Part of a small language model's weights: width 512, LayerNorm before each block.
MLP neurons of a small language model. Each row is named by its layer, matrix (up: input weights) and neuron, and shows model dimensions 0-169. Each number is 500 + 50 x the weight over its row's rms, rounded and kept within 0 to 999. Numbers have three digits each.
A block is one neuron, or neurons of one layer that tend to fire together. Before each block is what it responds to, as a language model described it from the Wikipedia text at the highest values.

Responds to: Cell separators (|, ;) right after a number in football career and league tables, e.g. "League Two | 44 |"; weakly, mid-word pieces of names like D-agen-ham.
L5.up381:504459502437586509450477485456522488487498494481548424500473534484545553535640527575498463527475497441527554548503491462466564546541484508497535534546490449484539509518459472468465545513395497526442500376524554506509529425533532533455422526484451445460509471569497423508484604428508451533507518519459545573437488534425569454505585564480529527510484533547500489513561506483538520523503416479562401438549573520411523512460508443470520462538474449492516521495567506434459550573560511520559541481477461472477507490
L5.up1188:522497554580446603454461482511553430527458533466488510473450509424506506512505568568474467492526372460519497533392464453517469566520508435388535450446481463470349486579441614486567495464509551562455487567495529582463537461415494528379647463526462501492525498566483425465477481566481454540454501492517584441424517510460488494531434509521549513453501478608450565458436600496453531543554493588478497443464513494471512464508544462458533465544529518521462448467483436432503509467569495462529602479507484505507504516
L5.up1373:398510450508437433415390538509548543471418500470493457487497576505440511556562525598591533546538602538434526455496498490503507519503488497524513575525543522545458488506420536595441467451497497562430533482500441569572500450417501528501543538426578422457583473572582454526500526435569366459485504454484425478478486473473418488362476480504501444506480514478482519518489408419581498435531438573477559446475516505438506464482483524551437489560536463572373561480554510429430554478523483397488478434492601468497514593
L5.up1828:501485506628443468509505519475441456586429501544485483535469487505543454529536452538444474456637572533463489505547486511461528514524477456428585544500528583513532576519587458464464440569488480616525488417552585500520479478565620485431420570510370484467552385529545464465465456398469537485384477498472559527481560430524517416476537456509488543417544452504543530512496514522517519491531548552421515546484514515426520513570514552517467513557466469477534511574483522547583479612461456444445508444541514449523461483

Responds to: En dashes between numbers in sports scores and win–loss records (41–0, 7–9 record), plus table-cell pipes, and weaker hits on words like new or former.
L5.up144:475538525477462498494566485488489407516539512510507463453467453462448505525511497482494469500461475460469534478498532541501486421510534457439507580504513501538494465523470531458510500502572477544486468488554569538508563478523466443410481588454463329402458507460632540445550523437399536549427491510543519494503612479453452534469568515446559455502570612532550505504499565438414473429459415455524541508357501401518494523526540449443514519482455543511518451559551505504586443491536444581453475450531526559492598534
L5.up595:550493469521503458448459516514418513500533406550480341444487450484509476482546494513540519484498520571443488544491471511465566506487576441432548643513485428501499506475557487434533470440513525591496509439493403552519476482547485402519558544490567468595476504427509580451458417546512529620470444512479493426493473550420481433472483503401473485478472479501459476388525525596513484434515545417514433514441513473614519545413484545579412580460486404425508532537469453530479576503462536421484523445473467492430458455
L5.up1365:585533416447449519496405439484485459476493526513501480533449481526589570523517471539515571510499501432468508497590357486555556508424581398539519512436484428489506505436469572480570499470504473543512501571552529524524387476495610518545477594502524405557494499560478467403449561514468474496555467430568416428412519532468514459427465459462487430469569545430515512563497531433469401591529483515462445449546439484521563550558478512466487496476555486544577517547439371434542617433454596426497490375373587467440523383
L5.up1731:434569501425434441613527488551481584564486480422485455552520509541490472491523575468498485540543433439432471480434485583477486532497446479404464487515460426553407463441518527493471489571573479521462521478520507458449475545532514465472479505478417509558507474445495485412442541549444518520481547541479513576554557492393493536472522500490477494525452552536510618440592617521439464494517421510573480570506605448468471562581425459402477454438548548524505508512411533539510493528436553514440418456436480512516425492

Responds to: Function words and score dashes in sports match and tournament reports, just before a round, rank or score is named, such as "in the second round" or "to their first playoff".
L10.up376:488434539530501544484432355392501487511560475540461480454524484493513554566558467573510430443566443479497546507601458471498593477559448435455475540471521489458506556456514510539516565491465567492484576471531486431495441463406514450485480484516525408529477399543528531331443510495559400517504422542515582386434572606481529509489504461467595559457427483423472558539573429455410518477511541474495507449483532533467546574614580519515547448529561495504421474520474395559525558471468515481508527442454529427488523491
L10.up565:567558621504518487487420456495515487523463485509464501502510424593552417514478443583487552478599422535516544513531479405428495477514450447471471457434518479561487477444500520502630572399524550507534438576608486480551467487441536482532472494528469420597524415559477458520454489564460591516529477482453522457524552516492415470505531550348454543529576537511463499566530483474458570509489427485441484353455525509427517433493511547530510512496520512533446492556547478478490536471394508525514462473526513557493512446

Responds to: The word is right after an article's subject name or its closing birth-date parenthesis, as in "Lake Coogee is a suburb"; also score hyphens like "Cambridge United 1-1".
L5.up180:532471464477607457608566552465463444481408505526437605447482399550558538554564494581513529440441389498534482463408571548474510486568536518504532499483503512608609492545449430487565486511530494515532439525485463603506523458511522520530394618444543421454502591531516481536570479457532419478398509488566422493526538440489523559524428540489535555567481453480471583467570610555476547498578538467498518544456466536452413544481479537529519470383511510567507524499544451575461405479446631463533397517449529447531474512
L5.up1045:624566479514435540475496521472485503443517565490427595444458436566418567487460555474467509457418417482517419416449510496463427521474450496487524450564497509505552433545492427510546513485508418536542531470424540496406548565424424543527469531545538496437471487533545486435409505404544473499445570538446509513437470567454440448527548528519523510484344462519509485531523466512478529466593466615484398400396465537525464481550518383494542442571533432432445638573512453466487542450469565531471550554572479500289514541
L5.up1158:536506547572455503551398505546437456434455532536464520536484529494465521514473447460492531480510510461516469554536491506543485423570473486417525525537523444522375437411623565520487439399538571411462501446583484469549423461575458542481411517533545530600501521483500480486511523451463546462456532456417436423491491530481586488469533464517548532513451448426547426570538560557486464421474549519563527425461505526522485473550513475495464522452426575533504485627426482560557521455520512517489578563453436485384564530
L5.up1301:472494417606473486473479512504534420490562489498503601529508503543488525555546540499512567486473490525520431479505574616599576501547557440457553520560508488520539430551526468520459471574509502558491583482420445559562463528465482545515495538549436433488521594476605554466546415507405463501467496501509503526508427466476450584512479493569523493527544534539451517487504433534480481517497512480413483489466493580381497532436543529457566475528344490542419424548454417463542505377494504497539514522516456540480494390

Responds to: Function words and modifiers just before an organization or place name in biographies, as in signed for, joined Belgian, with the Canadian.
L10.up293:415488537503485458542490482490564505484458479526513501522487475487551529506426448537441566495517535466509406569539534539481531436500430553461451552491475450527476550505496513376394506457605550541465500481547462461520449392521528474416402482491491542432459408491610510446535529560545486419422542495515527524483528436525524483474502467473506583484413577436531476512590544440547441529557447536557543573519561587524599475503459407513482583488487490468538434527493409596486512498436467501471529403419505485429520445
L10.up1514:559507435592491434534450478560471540495435494500548508485481450521459505499447487526504562493466392490566521488463567542570471521537460468509504612544471484523459488505501562471496453434417494472409501509478483519488445574470449527486430586440541382521478422458494601467502560577522555523539425507529468477479420536448586461469455431454477399436554441567548413500466551566565564516533542559537450516485513530548530527440508413546488633518552565414485435534541508473496544471526501579490580455369552445491467514

Responds to: Verbs and linking words right after a named subject in biographies or entries, which introduce a role or description, such as was, as, elected, became.
L10.up1353:429432496592582546435483625520439414476519489540474486511438512450554563546486558454477492503483501484512547537483425403511531436479456456514581547580518513516505488585391492416497489468567472476527522604483345517446488465454472491531527554506392521508488465458489499540512505521443449420505533433429437406634582435505499498522558456559482515520539479446420558584504357494567471486541563559477483488528474421504434443505406455470422518514510524518469491504481467492517510554520450561447430501555406517531500505
L10.up1952:453424415529533469492471499446446512490483547512444523467468477530483501550400497492467469507513446405519438519532461542494483469456435490511559537530615539533539517492599546434570535604423585494516480478533483482369540408501565515459447504501493472517474621514534495511444493480499508538488440522498568500562523422449424565471457521490539497468491505510557370446543488422471546561534519574534517514500528442431551487577387498521494459360499516527542500442536506537447486506556464454504484469534570626533454565

Responds to: Pipe separators and punctuation after numbers in football career/stat tables, e.g. the | after an apps count, decimal points in times, the + in 21+2, minute marks.
L6.up153:483523490534553492554484543463523576558553534487518461446510558426534448594598585558432529501565489415446527530535504484498552621531472449587501494535476424543512566510469579516489493541482515539444487458379516567486520576468486472429539483519591449419465425641495481596494391477431508480551504468454386462383563596455463484465500522366454503602507476567550551430496437531482576479525447538486469486507466502475477509464415410385439464523475424481644472453535479558498422553490553587522477438413445538521507465
L6.up221:487460446502460487591465500481447586509531520559564475471512551497511548527563564511502468406461454521451508500521542474542454467521480489527591489553542475460482455530495523512513500403430462420470509501563594462421448570484462533469476506515570371492442522587570502526505550510546583588446589477500549550478572460446453496418511527496449558524453468445525537520569601531478411528466505436547497488518470485469498406463565423501606567472501487527528484540518502491512481404607501566487465447483398438518490468
L6.up503:464491453458483454512528584424446490507479538467433460539536478525560492568462501514477523464446483393524558558494551566496528488607498497515517440475449493443533533490602354422537511588538479559502491409468507509502428485435581385531466534673445587540509616531510492537512593443467502466506508497505573442492463489519538498437519477408520528443532467511452448461572478560583549521382464509520530522551477418530442508481480444538495464489524506520429536477600464412565507502571433557425475405428551538511458496
L6.up585:530513446432499524478511538507523466429484440519511500454461545504539517491525396523543506445490485423478499454488512466432469457485433446492495499492601482505526526498502489465576516444510530445554535562539582511458495543398483525424484492447470523497476482496438447567480506537506507509407494426549469556452429543533492583454570536542471506495459524472560534528451503592444569384617513582494520478509544514488359470506495505523511496494629533569470471542498510373510523533520465554449454399424531546439499516
L6.up1250:523504414502484449486542514407484448571550488519528579482477382456529594435506474589503526518612531448538551534561449480457559576490455477430498559531461545508383525481521505428490425613572524481444511501511545455446464497494556545460428469527490459446469504640525443537532421437481496397546592519490455545523532398536537538441553485402418558428462552504525456512538515480574530579514517540525490491486591482541561441439546543506502476572544500520555471499525503466551445576486505515406536496516563529515532485
L6.up1642:496514420609404511492467412526552423473569551441505490520541515545513541523395497465464566446508463466508454574511533576473482539589538453540532564467478491456409513582508460411520408485610525536460517478549496437479469558541598555564536565550550518451540532553460390471566490495512442519515561532561540478485533567468462529547565515363443423477465523447514584431560443569518605533529552439514473485490395616554418417382522436422456475565455491495485528515577585545473452485415508428458515478446365557424474449
L6.up1785:573568520522530485576477535504545511434468488560577447540567473478569460491520460559518444430484491502517528382412425624564483466406445500488504488544468486479482446527573501397524624618533486494515581457499515485469544469641447534506533580465550367460424515454542485498494539608581512535543503537544519528522463531465546496489489519591550540516495553540378518415513548489475402478506492466532485516433484546442480460440522406455475432425496517551409482524462510436509483499550460439490536573459441469488489508
L6.up1938:442452512511437445578527488543458461415506489561557551522549477585444454508605520483566516419530443493490533510483480461530493561452360501556469487518422527509440466505475384500491530500456592501440475453552506535475379471458522489564458490540469563481462428540511510551522537370543525469480587533523346471484456549660516524519451558498517497486579393386457588483524473546504548623533436509512529484459396478481508483452445475411503570518505475558440585502505483492517529589473553427505524432535514502472495527

Responds to: Verbs and adjectives of knowing or uncertainty that lead into a clause, like not clear, not known, wondering if, to see; weaker on name fragments.
L10.up42:443504535521515543596492452536514521483523548565495567482462542507517398457591505524545485590437528517423501482474506579504555549337519476473506581572454470585484434504506472541515472520481510604423433441430493539624451551537540577430479558527586460521557566598490435515470486505460452499557587523506510457481542530531523539425468507488546453504485492440480486477485531380578442531568573557482539511433544507551554404366480480446570565520579418483556494503436554586482560461486465528532502544544569477547443449
L10.up1579:417571537556521493505471416585545439493540448542534515399477513480537439534524438447442518493567495513540487523473500426444506483547518485582596565456489547494444485558456425475555510448566520471461462537428516506547517492485462481521548490546538537480520508532526546454454499489506522437499491522550556529452457501452480517589481552479503428503518519520615425548531485437588528516623606534489545501493454570408538430459494507427515501507471498476474519480481456497624537513541498542409479544468471396467400351

Responds to: Short subword pieces inside a word split into several tokens, often rare names or foreign terms, such as z-ig-zags, s-and-stone, Raz-or-backs, misq-al.
L6.up304:444541512467505433483504605423404451468524512494448544541502560593468577545466455526513391453481539470517581519490494565460564559536515487459530434479485403436621493567403537491491544591456526532469494490531528523431504463483532559355630563509520504456397588445502605390522415472516532480505485399434521443574454532499428541544396488510515452541483472521545496532530455474585487587530558578488603502405425485474520466459532531520540456484528497485482517480592515496562500511485588516566423484494424491457403371
L6.up661:464452410483458501472467589437504472556511453480450459424554628508454582496604518508490467504455548500548532482470517375555516361532439470501491500510520462457531468461646492515509530501424392543554516563494459612436482551437612507515463557498452480559506517499504466570510495538460541475470550500441531457438521478491561555456453611533471432478362466470534434466484493551525468500551475542428414541475474552459442498517521503483543447468441501577554540596504468478432442522520430488467522443502538497576472490
L6.up669:488442384518509507486476509585482512402535533480475548437513520499555508468509547580549479496466519496462503531511489483426652463595508488479562558472505511502499480543539552495599387516439527484487414643423439521521507490566464481604462494441551500494449440418480428491520520458512491446502532535531506415557583499423533529403515539457505506481540479494525471486425488526665526563446585566520625488569517424596557526528509531435570566491541495457483531522503424572533577598524444504493503518553497487476422434
L6.up1027:445539537422447441540479398506447461477481476435482494426481419495471484494417563483552553505558505475508456503549522598522537494575568485497434437494511607471440468461537439474451538522497496501516519513513423564523549471404473451578427552525479504554367555505531572376496576550430444516550534505529366488465543493486571578444464474504536521482444500442590536488554479596657517469468457412573507568549530492614419589514455449503437554466500517525593548543605567496501519589469527487432540590444546482465566405
L6.up1353:534514406520550455533409526431447534556565541497540493557411503508455442455521503567531495514438505544484558430504474456501506458612469470494549493423453379525478492618486486551496489468524530396505490538452407577394437520417586486596449554473480456521499480582448540510402453534480481489512457435488479434560616401513523457500431508574528529493547382504611436475496552483587419439515514593493525439418514486504460479416472468447519412490537452454506510540436497572544497490493564514617444462452530490565482448
L6.up1459:456465492549456574473483395448454462452476485546511524479462496450433583479605433502504520575527598469465523505560520522462468523526497542514538434512540549498571491457478526497473505562509504555565471446512508572478481476489530467595486519501572379542473498553530455461408481472521509469547513405539654413484503484418527522484526526459538528488488522577622473451507473523447537498447457541460539462544533565572516545456550521511454538485486469615549486482451458593402454531518494469482538341592485484542538401
L6.up1754:403555566502500476530525572522547526547575411462419531432513529500496639522539424458512536549588576476569502413545471416490516544501484463473467580467438513459439527508488538417485547521522452444516475497526380530493557484492459489509536458400503553452467449459571578528540457444423457459484450364593528490550545572455500474469421533480547522484477478465513468453482532505558527488469552538604479434444521524463532437522381411404486474511646569589489516508578497460429392494518568485478464437547609491526504509
L6.up1887:490494434480456371518483456512356501575513444496445528484505517423514537531518548509495459467520545529533530468496481514553537474551424611495461537560488489507524588525429558503450571366551450480490529506456577530547521591548489560481556542432612474522523533503490459578631504458507458513562532436511562524516496458452482502534512503488514539533475472445563499499546518475574573430546524565475553474401446409502496515401433509533490502502552570519505609571555425468513447508498451556462457457534444443573532458

Responds to: Second fragment of a word split after its first letter, mostly capitalized names (Pvt, Stojković, Pinhoe), plus second words of place names like Mexico City.
L5.up599:556515433474470490541461561450522506445559484499522573494518447420514448511447491592572366494421441462532543459439455458552524484550507484491468617399411516504448513510467562444612487482468469531501494506435536545448600512518481545516497485536504484495507433505514560497542461481545553588531453498689537456538530508449515404447446471566401552488432601536461516499512452487491581607590466547453565480434487458554481398586532526453584483511525522537432557397541590537492528502494462555513464470506519495526489471
L5.up847:480388470370504526466416442435477559492514471396467533499489510497566509507479509625491498493426422509541514511518472510472489557550428504564593536464459518468438516507426545479539480439491493524547464464561481590408542474549657511513459497567476437528479443470445450539512536529439573523563570493522553553518508457480513502513497615442550469479530537434486390605435510470481492472526474601621548511476485436481486459517545536471454415462481506515474499551618527403611524487490394475494528459510552554388497539
L5.up1847:428481508438491567515406543538375539482481453514482485489444558519477527409511437553476428502523519507558471476430464539540536384520476543548542568469543450500537522523505489479482510442451461526522405494532538515490526511572513518531568536497460516453517454483490472577553503500495461527432452440602527521504499537484494463461452566563475433493464472504483373491471503495549460484491519547589511484532479541459547437522512467478498468451533540468552466474569565544559503481463431558424457492585571567457479541
L5.up1963:462503455465541554524490500472509479480542498458439426529502456538441463421468429553528573496501457459441505570485551410536544456508426472557468515516546542485478599564515610466666410428522389490498443554452559503596569497535491500452517490480566516547444450545483524468463480511509511479482508460518537474501471514479501459473483515519477480515466495397445454470501561514445562477476497477484508544424491462466563569539419490454528462580490427528447501443521543577562511494555392477556558515538478504569512512

Responds to: Numbers that complete a ranking or league name, such as number one, No. 1, #16 and Pac-12, plus end pieces of multi-token names.
L6.up24:532495491537526504447492445498454464501610613569427493452482459519572426507532551449470469534477568541518447563493534548436584482542568577455499445440543477479523494517542540443475463536565512430547440458533355444467517482458582465459497525451516474496487403466533523459469511545478511523419456483563529543476540450499469567465498520407543510436543506514603572482506565402523511465608421533487512464399506601560509496442508390540423470501466564622627466529556455457516462526548453523461467497510462496619512517
L6.up129:506520452509441472479540558602611504492458519504557501480431498491567516408551463501578480472524486538481550516451476477544498583495544496487523515467498567454493514425525532488386545478395439553566501495578414497593515418565407469453398480475421477537510413448518430438441479522526391497565528440515537479539452518495540508453582503523509444467458510493409517488546521448466487536512416564498478501513500517587470452512523504596565465636548486413490550588498571416445519441517458489514489432479560523446448483
L6.up317:540551461492469470546480479461468498477446458531475498536577455571545458442479551534407421502414470446491527463504466518485584503565530551374519541503475552511512579473486514501483526514470520466517550487527525513521577513615560432495463493533531397468515513510462521529536608455487505459510559632471468429508574509475425464452497445527532471545511540483482494509377469480568580570482552500493563478533498551509469406494490468491479547536562498557486423502499585482500440501524498445496546493442490582520571539
L6.up449:470492516551478507464386541487631568532519485512500438491457475485477455462548544546511526493434423455441460514497431484409424400477466561494613497382587511528506500475528505473428498531537607547445601443563482502447448527493572438363440555582610448413471484496525538467531469433497524494522443439591586462474446521483551471499500501500478514526612447441646502408533528375541426596476573579492534421431491563497469494509425442483495491514559451429434473545558502497595491593484504516508521455473494521480557437
L6.up1028:543460493576554449531452453545561472504500530456472578515529483522480456552527492546495448501577495469501546486485437501484510541532506501512509482529504449471546464498504535427429508548447502576476571471479545516420517491464569448484456545469567408579486554463553523417546530502435489548485470445493579431560489559493473432565571520440561519556593474418525548485453538424506532569507489558499500427494529589484402534511434534444488441441484506452468540457476406518449413577377435546506482476533537508520620523
L6.up1046:503571498513464513459487445370500509427482441414473481552532577447460447485514474579600475548568525525512450413392403454498569525557460461458365545468543565427455510450550503480430589446432483505540459496579406529483504437534460540516463467463575452512503353482538540501513424581549547544534544482540490529481491482510532475542492404458638451469506487583476401448416472443505450511465569453554548492514518514513498463438454405518497567582546561532423397484514581422483470509591474504455550519478532580456496527
L6.up1213:517587466522508540449528556453500315598475598604545485496479557468485500512472397501525474519517494492556502579486460408442497467498571423488557506448491503478520522602468560511491546445489467503479532412485500487520525454535490490373523545512543424466389459486599565510547506618570486511648458533495479534571532477506436468518577451538481488501428455402477571447439573502479529588449522582457585473477555513506540429519484477446544513493571498459512481544517523522429536481514547324436469500442570543559486525
L6.up1399:491451455531470509485449448517397502478529443526424484507503518597534452517522567510552494483480518532444450533488423528534570481477658470502418574413535514395501638503397460556456536450490571550460580438520492540509584523483520440534533574578502494556434505607579462499486513516594481551551456419593529522531430547397497447500518473363446506597499579461506525524444526540474542467511452532358453382445512484555515516489420495522524677529392501495534440473460457425543459417480388568519520483602493437487438434

Responds to: Mostly the line break after a Wikipedia article's short description line, right before the lead sentence begins (e.g. "Historic house in Massachusetts"); weaker scattered hits on table cells and commas.
L10.up343:549421499492503486453427381499558529511502500462489501486538620491497475447405483460493464442555533487501544495392518462548509426514587556521505478553518429481521541575514447560493533644420602486468535504484524503461525518478449426506522546541615440519494508469493596485526491554504584457472491492455454467540513492547447467476522533516546472446471521486531452438540503485539600624562561431319467495473514534604531471503497458504393452481534526492394561533544494458581464480528480572479459462535398438547464562
L10.up1263:428613447566513535514428467476440554535529514456466507568446518445526582549502501499493519480483479531452501476503535449467391588470488475436542518547580527512513406568491495431553427476502378451513473513495485527527492494446519397513624456497465533463444508591430468512519521521503612540535526388526486504435433519603451483492472465459487594484478490473535499413527443459552556493466489552484661524393524476478550422500470460600613502523566484515579530518512448482547466559528502439520482552497503540583521483

Responds to: The main verb or continuation word right after a long subject phrase, mostly is/was/also following a Wikipedia lead's name and birth-date parentheses, e.g. "(born 1978) is".
L6.up21:481542438509453440549511441455455434473532488429513502502442520552487541566492481442460471409439435479493465469480593475476505514520421402556439531547483509486557488515517550496550473426534571490580524453492525472491470501464524544445512530535592536430436521567555444510457536461559500442522469481550448514553453528482518491489504418537567316511473434550448544530484413482542536405570538507334454466512421587548530463511427452469499492416519498576414489571553624419500494381552509587524517462485513518494475554
L6.up163:452470384502462593440494442480518505479542477512498482531450546475505540485423442533433620456489469476470531568465450547466499446580505496494509519520573483457421509453555458516535519641410555497479499437475544500528518468390513525553479512510572494511436439571484562541583513451552390502509452583580575513501526379448534519437576427512530509512515457522541577469541565458460504524569548447549366495398521521496499548449544359502457541526502533572598507420575394579509573561485454462441485478527435534614490569
L6.up311:421534505560463535452473564452453556419479548498515458564495476526543465457448491453541457503528499481455546446609596491506446456517479508456593535443550510481452525519583493530481539475463569447462480553427442557529541483474565489488500473520565439446448605473429501627556452487533536533541583565568511540509497398572547593529505506554448538466542525438528496550527477452408523491516579517359497583537454467501574542478498541528490409559445548502490469569429565487485488523574409521427553531522442543623481503
L6.up420:393455536558451515515414512474512525422467479490533429520469382606470512502419506513435491554430589520487497564496487502373417513482566575505494520493465478531540504419457459503434445558546593499568491512463454497531513550489516662479505542500542489577502461516514474542501561494578441469539466527554493515385535497544471476473502456473555526436458499559469471397566501528574490459586531547482480469482490534527463509488494505517496498484460592550564504549593519500507485514415538491484570502544489547492459532
L6.up898:521537527487520540462465390512484534543515565497514472485501438484537487545504546514482545526507449455525456467546604524469501558559557450539537417512405553544479474485415504493465587385473500508513474595501606602436512473497433523522566555488489479558456510441504502515476541522499506503467496495507468532420498478392549533462535460455471495391494522483400560516514495408505453533464457520484554391510378398531443391529507509593578569518489542592551529457522500476434461587497527345491425534505433446479518480
L6.up1034:506501498504520511390464423492458535566546480642399524433548434465519528488487466483487581575395455482473459448475465543577521493596422479472493515576469580531476476486507462497511530503464529419540533490449532489581598422448507497547501506461451457467452546560493529543497526416512500485445532561484418495538435468571605521572464562523555500440514475498569532521568569427509530583489474532504503526391545539437483506443497523561597544477413497497544460508458447478415467581501569456614485491609475481446517516
L6.up1257:526455558473438532542578492505541459506524447522489517522550422541561563556536498499452499435552512445359533484465559460449541442541432562482519509453486541473443476591516496492591481538502560585464539516397456506433521486452493572490510552621560445509416459538528532543464639555542472579453476443461527546457514481497464480497541619450486470496525505464617501507434504418509499435448540485486482455535554514528519536530479453467580501534486544479494539460519467407446476523526543439571456526502436422510455461
L6.up1678:525583490513487533581410544469467491548504534528394581427476465454419518505510566559450452458500491453595500548509526462497527487414626456504571447493482449595425501429542493449426588405462562459443550540568462460507558490511519530508490574445511452499446479462473495453443459519489546508440559598491455435514474526541449521476540416526547491535488548424418519543481469520524489450485477555476422489452474451589547458480492483456517501418503461587408440433510515432514508492523578450474468558538482530536500546